python train.py --n_layer=13 --d_model=320 --n_head=10 --n_kv_head=10 --head_dim=32 --d_mlp=832 --vocab_size=8192 --activation="swiglu" --norm="rmsnorm" --norm_place="out" --norm_eps=1e-05 --positions="rope" --rope_base=26700.0 --rope_fraction=1.0 --qk_norm=true --attn_scale=0.177 --bias="none" --tie_embeddings=false --parallel_block=false --extras=["capped logits"] --init="normal" --init_std_qkv=0.025 --init_std_o=0.00491 --init_std_up=0.025 --init_std_down=0.00304 --init_out_by_depth=true --optimizer="muon" --lr=0.0122 --lr_mult_o=2.0 --beta1=0.9 --lr_head=0.00414 --grad_clip=1.0 --warmup_steps=0 --schedule="wsd" --decay_fraction=0.696 --decay_shape="linear" --final_lr_fraction=0.0 --batch_tokens=[16384, 32768, 65536, 131072] --seq_len=512 --doc_mask=true --train_tokens=491000000 --steps=9621 --dataset="wikipedia_en"
MLP neurons of a small language model. Each row is named by its layer, matrix (gate and up: input weights) and neuron, and shows model dimensions 160-319. Each number is 500 + 50 x the weight over its row's rms, rounded and kept within 0 to 999. Numbers have three digits each. A neuron's up and down rows have the sign that makes its largest values positive.
A block is one neuron, or neurons of one layer that tend to fire together. After each block is what it responds to, as a language model described it from the Wikipedia text at the highest values.

L2.gate87:528407440519465562537486471507463527435548408572567589477465562449419579510525501453430467520430502421576536556552527539564505556476458522549426476468573435535486451533542535474509546558556485571477481478512447517483440462556538483416538455515439463539480453477459495570498542390509475405512561504510499499550513520539532506536513456544544535498473511483640462512468478534602442508460474502559515500512466602519519526464543502463520438551497470490503479569489551530597549481587535
L2.up87:506448413560473549526498483539499504461590370532513567526477564473439519472510560506474479542477578414479525473528576545538543478417492530540444466435520457538407440532478510473475519511496547498485457489436457464470419478493529513461553473537478483539465481451433499564478576420524504499460514484571500531438452615524502486544492462533492524528442498431658482528479562576567471506493508471581450525517434629455517543483576534481463517576499476504475490575509498522526509525518515
L2.gate134:495497471455485497501526566493557521480502503527442545604497469528507431555540546466536578507509576437442485495538492449434553462502498469480458426522470441522535410496491471376538500410496542476492441582483380620496522531587603479523507471560383592540553478485456645540447442413516543522516465560473522491581493565460504452572563452502543559557443509470489539407475451505439513514461445442617571518595408508542501475456427546483540503542503531549517552449495624529498477607476559
L2.up134:507518515449508462530508532480565539489499466527455534606543464508509417558544575438535575501520535455428471506531487443421530441526505466474457450521486479556531451508421469353523493420475513480507446549480367637529517538603555506512514479602430575524512503485464675541448463437560554485504448584494593501558467550451503440549590479562536543550430508481537518395463436467457488572465445481600550507568420486527484486515437530492553487578491537489530574457483637500546532570465540
L2.gate309:563504508459487480478565500410492456518503473437539555499517531524581557484475532420494609468510529409610489502499487500556459476576495508576548498485565485534556514451509429504508462574521507497445503496504479663452569571530546485495366525522466489577513558549502581505565621446397476486549495475537398555504473478491604521534550473579547481492425552437539515422523525531494591506517565558558401469468474476538496534434491465560513511469518565356631531536468553429544530503433514
L2.up309:540524499501537526490525566494483470462456399491475482488531461507518490471395512404511530560439426537590451471547455468488493449578466523472527466490540437491533522475392516569495479442531435531423516507502432515522564547521526438492417462509479519546421511490470530496538465507493603570459513439512466517524545504463560424485388412586539586492464537397462501386465420488505516498537529526596442511500509498516504512506444529438445508474510549362554584441448477430520470458497557
L2.gate347:425535449456425525437445459487515449532532505500563473489451540429437525479470509423501562483461438562444477519499457481507556491516433549545640507477415449426508528480482463491531521407485453528518429486546457507504497509461533472516481578435436547492544496577543500507514485487587414398532510528514467532515419501441471434444560478532494572448460570444500521490486428454516522528518496480462550554467560466433445571497513471470402487525507408486422565583429523458519493543559414
L2.up347:434548442479454491456392469442454422556568491454541488514455563443473549464457486424486526511456409529451502549465439521486543579495474502578670538467479440484487518530501450511512517427438408540506437480505504508514450515489630439509502562436406530507489524592548506496598518467558463471553461544485485556515437546443470424413514524494493549460404539433474497532524448470473512474457441455454484558430612464456508548525409430507382527521483434485412518537479544474498479543538398
L2.gate425:453499564424476513486529484476505576396501507494459599557453552535425558522474508562405304515557445423512483488470374513470502498473472549491447512473480496630528437484423518456503505462437465465519516539502565528497391488427492459550425560508402409534396436442467472475522505471536497524541589531556449472523484419469455470515627502478572563418511584565451468474514575498583466529471603564445539576481528539506554440474511445442458550524495403481451517473485505540595495447515529
L2.up425:503495482415514417492506505488469555430522495517489527586454611531504571524492551600504467541530474500529605460491466526480471503466526536618527514504527510493507493397482523462528558506459465525537506486573544540472417608496507461507468540525513565489413524488516532455508585464439390506440508547577456480544539393450437522484508531491513561486495563541529467519484531466643455506447618583487459473415473547514582460536447576440411484512377562420457566495469486606492513536495496
L2.gate618:462509512569529445505457526478526448471588474560369521546461472467401445611536533487482521546517454453533490496421477412529513539482446479568475453537545481559408501462425397526593628420406590567520519501461414421565519448537467416542482537496549432530555522450590424483545502452445510612511474508453594495521424512517460463538508488521457552515403515562474448543447440502422483446500515464470538528574485587464543500486523463568498600596443523458508503558466539483546505543517530
L2.up618:539567471464397509451591491491512441487544492444378543537480491468473477473468598529571437566479467411458521475492433455615594585497450485534478437374503525487531488532480457520499558488399455532451485528524450460532539466448538505544483514559455503404482567513522500427517456519516597526405436507537602527498513400418418546523428584428488440552522521345461481617552518525561523476550581530480434471523454491545566514575499518516491440503418464496533568532474540498505465510425442
L2.gate622:541442485446403509494502489547496493546536449563556473509552547535499504472510618483501514487505533536452548499558499471516518469574544491455559507490521523558484549435497569486426481609511485394474496493527354604458551520561463440471553512516527481509543515495560549469384490497519555406512521503506514628541475416559491475458473458467557520574467533521485502393442520531499399545573562478522558448525416530491472592496480600532594571548427566461535544588428514419543549526506442
L2.up622:514443470441385438481503503536458530525524361541530491461542597489446457463522594506511511487494571533477562482639518502517540491575497511536541553515515550596438546469525631520423485558493475427461482523543399677480438588544466410465469487512486525518515531504496568542428500556530552391503492489417517572529498464581518486459485454464537432500478507524473522449465487558517432565544518475514575447558397515502474566488415599530640579475473609490473483604455562429487482576442481
L2.gate662:476427568563439472459459422515488491455512504479555424433531506484527523564408516490465583569492545499464420471489479433508540412505532469574621600502519543514476491454445475548478476420559410436507532545561578575481446435462510497572512434473479421623450532465545523517557560489496531470456476475585513451512528523451488471477528583573540507411466595486472538481506502596471533467510428511527443535441469457437594589476482485516532554460424493411462430571524566573513530487572584
L2.up662:509499554469440426523405499536472519572499523540561444460519539533510484497564543410496561544540507426499504388410538449583468500436456446526442545510553549521488379507501474497534563518551450457551559476552574494487460545478478564471538425452521451505516518454516561519517406509459468473434546508589424538554523563555494527489554506560606480450494555472490515429486528557452524545478529518445577542442492524505555506456457590529431545498578503469424490529501609473531530520439456
Responds to: Chinese characters and name pieces

L2.gate28:554558452517425509461441415414555508608418486518452508522507487460522524470468541463459490425504551457572551449504480558464475570514479466522451578494472496470457552616434559512503515535539554522477570454445562550522463452547522490480494555435510519527441440525441489446505553506478502422556465500506501485487499475453481485506536521482449535467451443484474562442513447638575455456447471410526538533531404536459485525521510426460570467530453503491595480482441579523442445525438495
L2.up28:558600469521438503505438424466506518598453500497497551531548530475501505456551513434495452435563557453526506466509541586471480536473534489465544549491465469528457549603462496539500477511524542542447545468467524523527482523503527508473534530453537521513427508558477478487522563487435463455501468505495576459473518503464493537522537495535421528543440468486503501537516466602562462445494530405493512569545412584460494547489542449507499462481492499517601496460395509507451450534483468
L2.gate122:516544434496504475565544525499492472397458524492460465497515432500520426505547508522453620497513535523450488486519523393478454455520418472507480475478434525545454497496412453594492450561472516519465589453521570454527561516474503484489424535454503521591387589510462448546584467520478443566465360464545475359447511486484570506501476479512436521530550500528659527543440446514477472498491444536575414534486484552498499528556494540489448494460431553542556533518489484589499491536499522
L2.up122:537533522563470483523514509481493480512407480486532501467601340551458391491572425404532499565475512533513508431412466452591498536532411479523528448450507501526497447544398512550454438499446545577523535514529692466510566533495509476523504503465544509530495464455570508589512455505418502566462511433472474416397452433507499545474521514576446525531534440470500517565430505511446370459484551506570483533482472472493590520439525593465514473508492415524466513478462569527512513568543476
L2.gate325:400477472418466590483579479432464500486434462475477513430498509446453491484531464475482463552468497482485458552492475472401420502575473564522502454523364486584545415542454494504441474457451545593412574515447512509424551488597490599535433470473528420491409524543556556531468488484573494525470453431531595530449437532460480458455467451504561491391591499443531571425562434527530469512363523503541425527561541600495503492534396484466551437538555568460589507531531507483368486500524466
L2.up325:462517488454509592461518480415392564476379463472512512353463514478446461501544458468488477525428455477483473557559457398435446494541520510497468448549430411601508464537445467451483516407426505537434516573471579508386561516564468599444460484459516369556449519509555556507499467505510485520520535462511552492452419554457509485456490431539548486411565498532514530414517527512500486524380519444518479505569548527480527548552379479466512370573588555480576523565512509537332513471512506
L2.gate413:534478563570570476436404509480465531478537564579544523487551502494498459600589420531513384491565482516465570487493435454473515545482431387531551564498447454544463610554516612493437603586530476509476583460482431523533486551606544519403470581618556589527459521424512446509470497540529424539514404500442494518511567548482508510528597485470542609563486545475495468518471451509490531494490533486521519515531493441452474592496499456447447549510433406532558523522523535497539544535549485
L2.up413:530436550585574484457417496518465520471498621600538529429536472513552494637566460517475413504540518503469593456532413478525477559495424413514574608518461466527477590548513624470443600574494459544476558465496388523536447555592551509401466551599632604524458507424538450498490552565523463539476450521436513455496560517511469487543613500467536612530468499452470451514489484492508546489434547447490502581519472473449491551540538444466467544499406471508541497517494553523549568533566484
L2.gate489:512527467465524461525434478549576495481493501527576507490447518428464523582467427459436552501425503415475453463544446452531485486466523629534480512488465472485423549513476542528420565486457476518465449566485584530453611450539485448488526495451420511534595442507554479590480519443484505446459512456413471522489564502488440445587445426547509533551506433486615570467493484471530533454441484519472461493547448472408512513462478405517555507562416477472607481551586534524556495510516449
L2.up489:427515409477411477455526482513455433422504466538482527525501531464488477515561414467410524478504515361457467454495518454500457561471576648483513526467570552446431476477508543489478544463525566579450514494493488550543615384553526453448549468513505488529557470518505498539437515486405507481519515427481479539549471500489440525560498430517523522463467497483637551420541473528540522435508430474496500506468418426412491498508514405495546442511466475498586511435577420483541529553503458
L2.gate648:521485472490471508530511414429573510484491551551588537557491519498484517468409502474487539467471496489506582447522547501402452511563513527415534594498480546494400510413537576588494505470413519430482420424408441483553462502537482524491528403534485481537449575580449536475493558443450527555421448515585414435476567539555440554556481609565469560553476532493482567587497405474525440512522519561546511501508497460427487474503426540482460456539448467474509433535571447516449403474435543
L2.up648:537423507442432494538497384391563566502505578586567532535513515508463538506448525434433501437503411477505554458463594503399427539502520526480486600463479548503438536477594517562466545490412502452541399387437577487504438489501493518578553464574511494511485604524435542502490563485502604512445461480555432415504542504538432536554514528506455539512477474475529578573466427519531483493510520569568491471507511535444490443536471495481466448587480519430556459533564464512447440484509530
L2.gate751:505602568537572503524473591475466607402483561464462558476538480499471475513503438487503520520502586444535556490573522498480503475485426469494484414489509422463505584525451551468539472488499533475478578534533382505526430484507466556424526473566444572451584457506529486465488399547443475511449419590471614598458471438512469469523461525523497473527504431530389446374477452508501494605512465485476431535502551472471485596445435484484562500536434469553509548391561590527380464543520461
L2.up751:482573528548574475519457576485482596446497595484452558498542463507497439519481438488560453516510582448520552469549512450476499512485425456492516446509540411441528573529439583461545467507494523485478601526523335512496452475514480528412500480586442592492589498493549478447507454534462468508456437578469592586462468414504488463533433518504504481548515435522400446362474457499491477603533491505505424512489552497450480628425429473470544486542435474535480543420549568558405471590526482
L2.gate810:514546481535431545481552399423556522525482527452456516543565550559582483502645462456491567496503536416479518496622487576414469506550564447459538575504453406465478479521482422468486449527490457528496496429437409485513569485535471595506410473480473521486406494513527466490494521535473576388369400557609558574523454513493353493537564486515558470478478467530503508462502494490552480462515506352551520452556475515513541530436539484574555422538426533562555478431476556484466475475596457
L2.up810:518534492526416523482487446416517517505506521486485511523560535558544492469627474487444545514452547381520507498661519558416505552555509493454526563525447458432513509467440435455447480505471428559498501432463473517485572488552446579468447496429513565543420504536503496507540512535478533374379376545617540555520492537506354505535556492525541522494524523589522513477537497525532476477513488382532508484521396525491499540479474480510523482571395533558560474442461576514482520490532450
Responds to: Word-initial fragment tokens

L7.gate430:535493508560485449494440508465442523518477499538437567469513462510431536448430506533588433591404422555443524424481452557507509570476505430580538455478495464510491531465487466564582502513547595497499497476520570520455568450603519486547553541539391439482531602458507501535432503529463511366618462406514541415419520502427531478540463514431493476467460595468561520529510519526405585505501439540502456542442442500475563472462596499464464523625428461499427506500475484417420492537459469
L7.up430:458442449489486501545443447550496570504425484524468504476548458433446561556482575492572528506475401543528451453487473474417496520499486522433453479530486462447456444511431552536472479456478468477464508470461526492493608596429453544607569512544509489460422511549487499472435495523525513370552454412521498454528547452468501514520438554495485413467498469442539480578474611418510466506484419498513457507398478477442479484513519539548496529579511533454488541542488504577426547436410512
Responds to: Word-initial letters of names

L4.gate5:503492490555481489386506508597418438522615550524496524420534526569482507563483445469469493486572663424441408441532580473513484464525523583396505522440474392411441469550517515501438475505517559549456475472448533483507580466523521501509511526564519510569495465537486420502427566502540593549427419471534506511486491545442469517547464611439491509516550463607524454447419509428426458421444517372464467433567507494617470574463522504540494550470532500511528542541492462435480410526530508
L4.up5:461439462501428494528542487504499480475458495518419478547459414375482493474506492472450426464497435503530506543409438430396504502443464413548493526551541401532541515470459621512456451462518530541533499534424370540517490618462510536489570507415501510363542508536426512527504444520545465559429516500442474482540495576589443485440529584496534493454520525420506545547482542514630484517518534556485479541494492519463413614430461472620482410487485364553557471491570545470531501541527500
L4.gate109:554431510509492549471522490478482498565481495490432530489485481435522440604467512329581368487506497447531611564486553369517502519513550486472522458504476387567507559553567464450506457519488481552503550518485499501522541494452569494466626452496397596507465517503555481423441481532491552481549547465452416477487499511492475409559569523555476475457514573488425472602462574530464444547562398469498503570470446512593531450515421554549545485609578465551531508483461568441545572371536430
L4.up109:448561424531554560434533463495563486448509447497503552491561496453478451360452495553497428432502519445506529483488566548454530478503453461488449447423518475422483449480486472501457484355511590529437446501524396532489474529493517483471472472421409501499436449495510507487552472452572450462407491475541461487442556530395460464501417506527578532557535456482560493388500493557442525433541565400478504475515498642438495641478529531450429495523496459445513540470485574482561524496538483
L4.gate115:539473370549459432483493374483514428493444543532484589405461586447563613471555513434489490494513497464516523433519441514438503549427590533539476545451571481412451536502479539542535505484492475481464521478422403437529441542424545550426514470515512466467455541569468474509422510537455418476381468487583524503424548346455521448563473478515593432498519499487565581473556480523530543567436471507450456477498409541458532516601463460452526454538384507561569499548532495566518494498550535
L4.up115:550536438526472451478482366480548469505425525482516599429426547417546559464522492481434515487576489473460560378509468488400542542466566582496507534487526419410442498444431546547530495500498496495468510460407439433511442517444562527526463441499524514472458583591521441484472491532488474419368455451546553550438515343448435479514511503538637521584534441520507600469606478506535550588479470521447545499473458562487531477577467468462576462524428545544543459567546515527513491522521494
L4.gate277:543514485528513527522513587590553484583432465541506443517480499438467602513463519386528617497420538465567505397508426490498497529531481493536569560495480491491447476384469529601517427477408500482509511515544542471486533527468456425437442467420496463529438543458542580505477499496531473566500538562495448478537502420500508573477556531503469422526525526414414580587549523466587479539467319511428540531582497532480515482514487548493500511488483448595555564495506503507515510437532463
L4.up277:610513561445465548472539555477499469498467407492540460452456507483471562512416539352457649509456488540516463406522401508530586468465442511534583581542449528493489439495472456667533507489366529522490543509488507439460456505455499482551496456419547464528447482506520446526531465485439505544478560595596429510529523456602519484415502523480548393494517545470525517551547501455489501582509450541471558551489507455510490395546579605590570547523512479656547569547466518482508545533559475
L4.gate338:500471508468523474493513451498456553505441475509509461482462461504525495615551546500485522430573432496538465497501501508400512468542493389489543555583430451466545626502505510380525525523600534449448523435389490506532549463407541561466467457556440420458523485548463459536533451422604487543522600527542542485513570432520518394438497560395512572445460518468512406430455495484454497525537475512558548463512466486526519453531515575497530452481450519533610560510484467438484451553404494
L4.up338:421490472499479497504476481557369468501451509496456556530598427416527388538504462306519448514420594661459485475460492486466489575485524486522453539484500471516540539502487537468550475513452434490504534499476476498575584467508548526382522482625544487451471470525542539511468483429424457523454435561526514404585488604524460488504473459507548509454519485426503530434407547473416549458453579430461428495576497593573453511509488439435542459498412411504488500459482576521490503580583472
L4.gate414:536604551523548517488441455438548415455501613494479472473445457518503531416323522510411564473470469505457490480486477490486429553527466486630529445523498435566488527562480431533459579428521487508488568489479496465489462460349611533420484512450522430509475444514417448484498524545521425413552566509534427402481540513403469476528478508548581506488577497454431453464461482515597605496546500458561518485429435461493531454591476489404480445611450434538516486519471433502494509436410493
L4.up414:425513488480542551403508449543461527509513540533452482496472505472552527466478412531402446457534479518536503519578513435528461450473427482464533434556535504443492507434567493545549569517455518632528570501485434525493456524414522487423560525485531514514498478484516376418411487505523453464455511464495633436526508514553494516481541568522624495485469516395442474594514544438498453532533492549538557468445521468447441500570451473526521456552488600533576522434526423587533389463530585
L4.gate432:517507445570484510462572457524388597527467500552527475572535481534536487367549481485584513520503653475531511578522489590504520547484560428481483564517500527562516582537527396587499485545490496561497483442422428542544527534368508489520463494524461535507506500532408468596521472575558478483424571468585495548516461440444508592452524488491463533456534391461509542557472529471471530537484413492468536494498498542545483482534448465465530523479475495613509405547365448455477551498561434
L4.up432:524555477524492510425441413509453442487422491461482407496462531429498598550547467497503494511583446584431433519512463522508505636523495545524592533521445529486466455492496571457510513605476530381602532488505535464527484492539483493465513553434546553441462431553485440488497351512512458494469548516509507509552475506506511494545528520527462528467432485557472537466596406458470475450493464454577483478484509549468432573556511442500461573561584491537504600480479520465499408578492511
L4.gate706:453557545373509449534485555541450422492480567518469474500510492580426586402421473419440497430447533506620563579400525483320466485476484478633536565505567468552532498592502469532581471538490575487467544508470440580508476507560434564464453486537528491570442480444478479612530458549508444519458411509554508583479484517447496483493534590567622528572431463545562503405390537541648517394448541489464468566543508547494532419477554462481475510477515488587518515489525508525523515424428568
L4.up706:504518467509442494495504470457537486513533468532504575475533517533480552481426444449493480479499415487559439606546460491497519535433471465486361483556554505491601527486465527488454465367531477483501399453510590532437492518551520512616421443494398484461436447446508550592522455481454469524552562526439513394488505516526426546432465489520561484470472589575579520451481598536505612536490475484592521563500518524419504493479563459493446520473523492525592580462410471541502470518575384
Responds to: Capital initial of proper nouns

L4.gate34:509430484439492508486471506476493451504516489444457565531467611499457524523442567512489516464521580439452566526480551466484512516440443509519517423330500524478443562431543467494469508466558459510492531470473523432489412496494524476458582525524493528495393521505584436454536631477496480531491496513464563508462491547454463589545552494459422516476402446482479487517536433558593505568479525599483454540446537375470493554552446515594542466498461592561490521455478500516487445518375599
L4.up34:480495548527562523423503632450555459524554412492463459533507479467484554520587488463450568408564512498539476497532500556387408528479431534493550525513479556427486520413440481469509451430477504625539417472530426499523512449596428419474470428482539497485506579545508550406450411561507551424492505495490482491510572486502509458466545596449567429588546555483454504547508435501646480537497548517556387471519438425523511520465548448496520515496441502547477553414539536435444469428496496
L4.gate105:489462530398513509547460470498491449545427399470511476493556503515460479383393555513535474489497520533431454517481506578483562456472485571482554454446456519386498447503394405480613471575442536460476518593478488469500559497483492428505544520499455444461429607460596460485579406502495566592531499487503460455496495518494453471506510476533487573566463514492524408531467521530453478448434556483525499559434463482506571502461445458496500462496476509507482444458362471473526472427453557
L4.up105:542515500479587581542494505547573553558551404449518572440489565484439442496552462488592563519497477499537558477540475474467520529427532477591541540480451514435522512433490524406534495544554508560539515492482423505492544475618474538389471489456489524515536426507474535549451459542489472440527485412470448472480494434482499446453496473462509559466468444436587507545436445592414571527530464500498489497487485465543411559488515466467510516543467472507555484388512507445437506402614464
L4.gate165:399406489526403454575436469568556546458539390518562480551471501551500465530376465393509551503491506514558510607493564479478515478459485557450537500483531507479458531522504477512470501463465439487530398484463455442494540434548485539539433473537474452525527555456512538408492456550487552495590473544499524456484498600467489601508535488507485505472488545534510446488537493495508519476483519530469493433523431451489438422384529644505524427502478484607446496519493459547589505484510603
L4.up165:531499474407601514439471485432448540414543398446470554541359467457527577552496438477488517506544536467479483469442462546497538625478488479513550496583473449499498512435499467479462460454504556561596561523529609454511510575443490590454526513471505439528513514559473499446582553551486460459467510461475448469467493435464511491481548468503455450502432433452516490406494454436616566470504481436482446468509485469464430449445562421468454556462514564538554426473526451477494512474492497
L4.gate259:520513486514483552581536486460442521443453470490492460554451536519445526405475502441503521542422604534459463550456587577415471543419452430555512501554459493452617458543501427490535459537483520484552379483489534518527460644472517548523466480456425488543496460576512515579431485520450514432523551546504424605412484473513432439571532452494521470606404494535477478494529574482515462444516491544432455554420466445568475443471458472491614553450517521444479564560409548437479433421543429
L4.up259:428528492482461406569508500463558570551560518552550489568541595424554573432406519373557534436469517473465508506521580622444443466439450474550514458561465505522542533506461517503449501545457580541590479545527383430497472460433495484514557467490424548533569462506484540533547507391535496470453551531560513546474557539522500449507524518539553435489532488569569486565494442437536484475519538504407506518447485488515529512453516516492575608490519538460506523502446478439526472442499505
L4.gate537:516410516501519537473454532492411483461453445587468524514548487481476483484513459456460528528543475355514491490483524532519545558475448513462614485437515437555473506560430448495490533566554579448469471512380551549492460506511554476419594542436460560580366494563482514589543465430538519486560542468595475410481476450533543540516484437412514505568503460481561419488451467524559512537502482490561449560502576546476550504412494521516442549531487507547534523608575602534452473466552515
L4.up537:491493544624520551549516466523443491474528475572520521528550571448512595542540548485456501538387477399506479574428526552470477567520530481577565522467509504545531529443473487542477467569391417519487444491459465467424480519533542548498543453598582523484565541527510496530545509494530594490440497437521435497443512483429501544514480537470512470501488509393542425466572478510528535499542622427485538518517481528455471528525511492416535509540482503630554537538491472493535510571506524
L4.gate729:564447475452467607501472546443539439519554468508458473520498503571566501442406450517477648422461488527498571502519523582438553458558476472498503488471504459415484461511478454429514501470518456469548477388504479487484497469370437437529655447467478444460562528509609473512367477521528497486529510496492465525501406488503440468479484567647510478516491483533395487475462488506522491494475524466483467535543500460574501539533482471566548484462494475533429512548491508460526436457418531
L4.up729:577645489566502412514424549529547488555500441531526502514532511548493560492434524484425527515521490519432531520505580638488490472527523404581493519448450580488422576494423461558464516598507470491464379486510468458485456557489465497475422436466546477537366522443591538509501494525536520487570533488509455523572488555505483487574385398467511480526487497557448546515518438500590423567518554453432493518512437412487506561467515485409551591434474515494513535498528506596448472573423632
L4.gate775:542482397498480454547461476532464422360541505503481522446565496481480563440437604487391530545547510457480495511514564549555440520514509540544534486345511540592496478446524403479552477469485394550485482462396467478565540557458604495475562521458469526446459587456512498514545461447598451403482561496515516539506522365467493476498472400546450551517474481586479382470358447521504577482488507524480504428455459545551517476442514427595501488577480477504400505470460522499452473508550429
L4.up775:483371418422445556577507488449508551494401549538562476500537492435538412418448533459486574374546574566477536518531438503510578567554550572381532523523449487480487474452523457429540515507522469593523507492539493512524391608481550629490548548465468515557578437537453430517460489493510484448520529457513545510467538552584486464498504510594611486490423578510490448493481544569467531523500503471479487496526399443407493482469496468586366518482548455485486454430543563466457452518567498
L4.gate825:532439500540421423519598520490568562468425463505462541580547474558505490546634535465474597419426469544554526533482528470454523564534427519468439464507524511502512346475507431476515514560513566531523443528546538463465499437546406518499556478524355580608511465556497487408493459435536543463501471476507499461524512491506461542533561482628488493499545492466478526448436449466387450514464537495495519458589417546510557425516471433468556437508564529455448605527546472494511456495486500
L4.up825:550436565479512499479502488444500537430495482535577477581525509536570590503500527495511532418530440529520532558416542417512479509513427477545501512512514455419526461555514459519464577565462589482546407487469496464505553487491459583536486508482489450556498426487488534499453477529476588484451448505517530554513520553447590443571583558550486459611487516468533491453516478429529516489545481536474501524524438477520567485566388545558493458422492444486552568495548520576521469466553405
Responds to: Word stems before suffixes

L7.gate792:481501502506408456590468600513360550431558454478469579554519478483490454533514450574553560459566575430576486515520546554513475521535485490501491433511441593453400520420452457474487570501505531580486556423495416604558511549569463442630470431463540503498410494471508417535500565532500564508472473532526458510580491511489534470457518460501531544397387481502404464510466468453462495529548462560437536522520527523541440593479477577510488519461424389569460560538459530434532440452529499
L7.up792:522429516500473514548569563584528569499606452533498481408465547450427432449463473437519495497530504541493501520489563494454433552589476440515468429483514488549454540434525528467418557536551524558521487552426436509554482425480496533418503426534543546519454487507588486509450566508578517608454520509495491495491512522527491533519522440493553520466524434538505450554603423576586405579451511486437439553483471471572530520529550538500534613454439472567473637545555428542428453436484509
Responds to: Classifying adjectives before nouns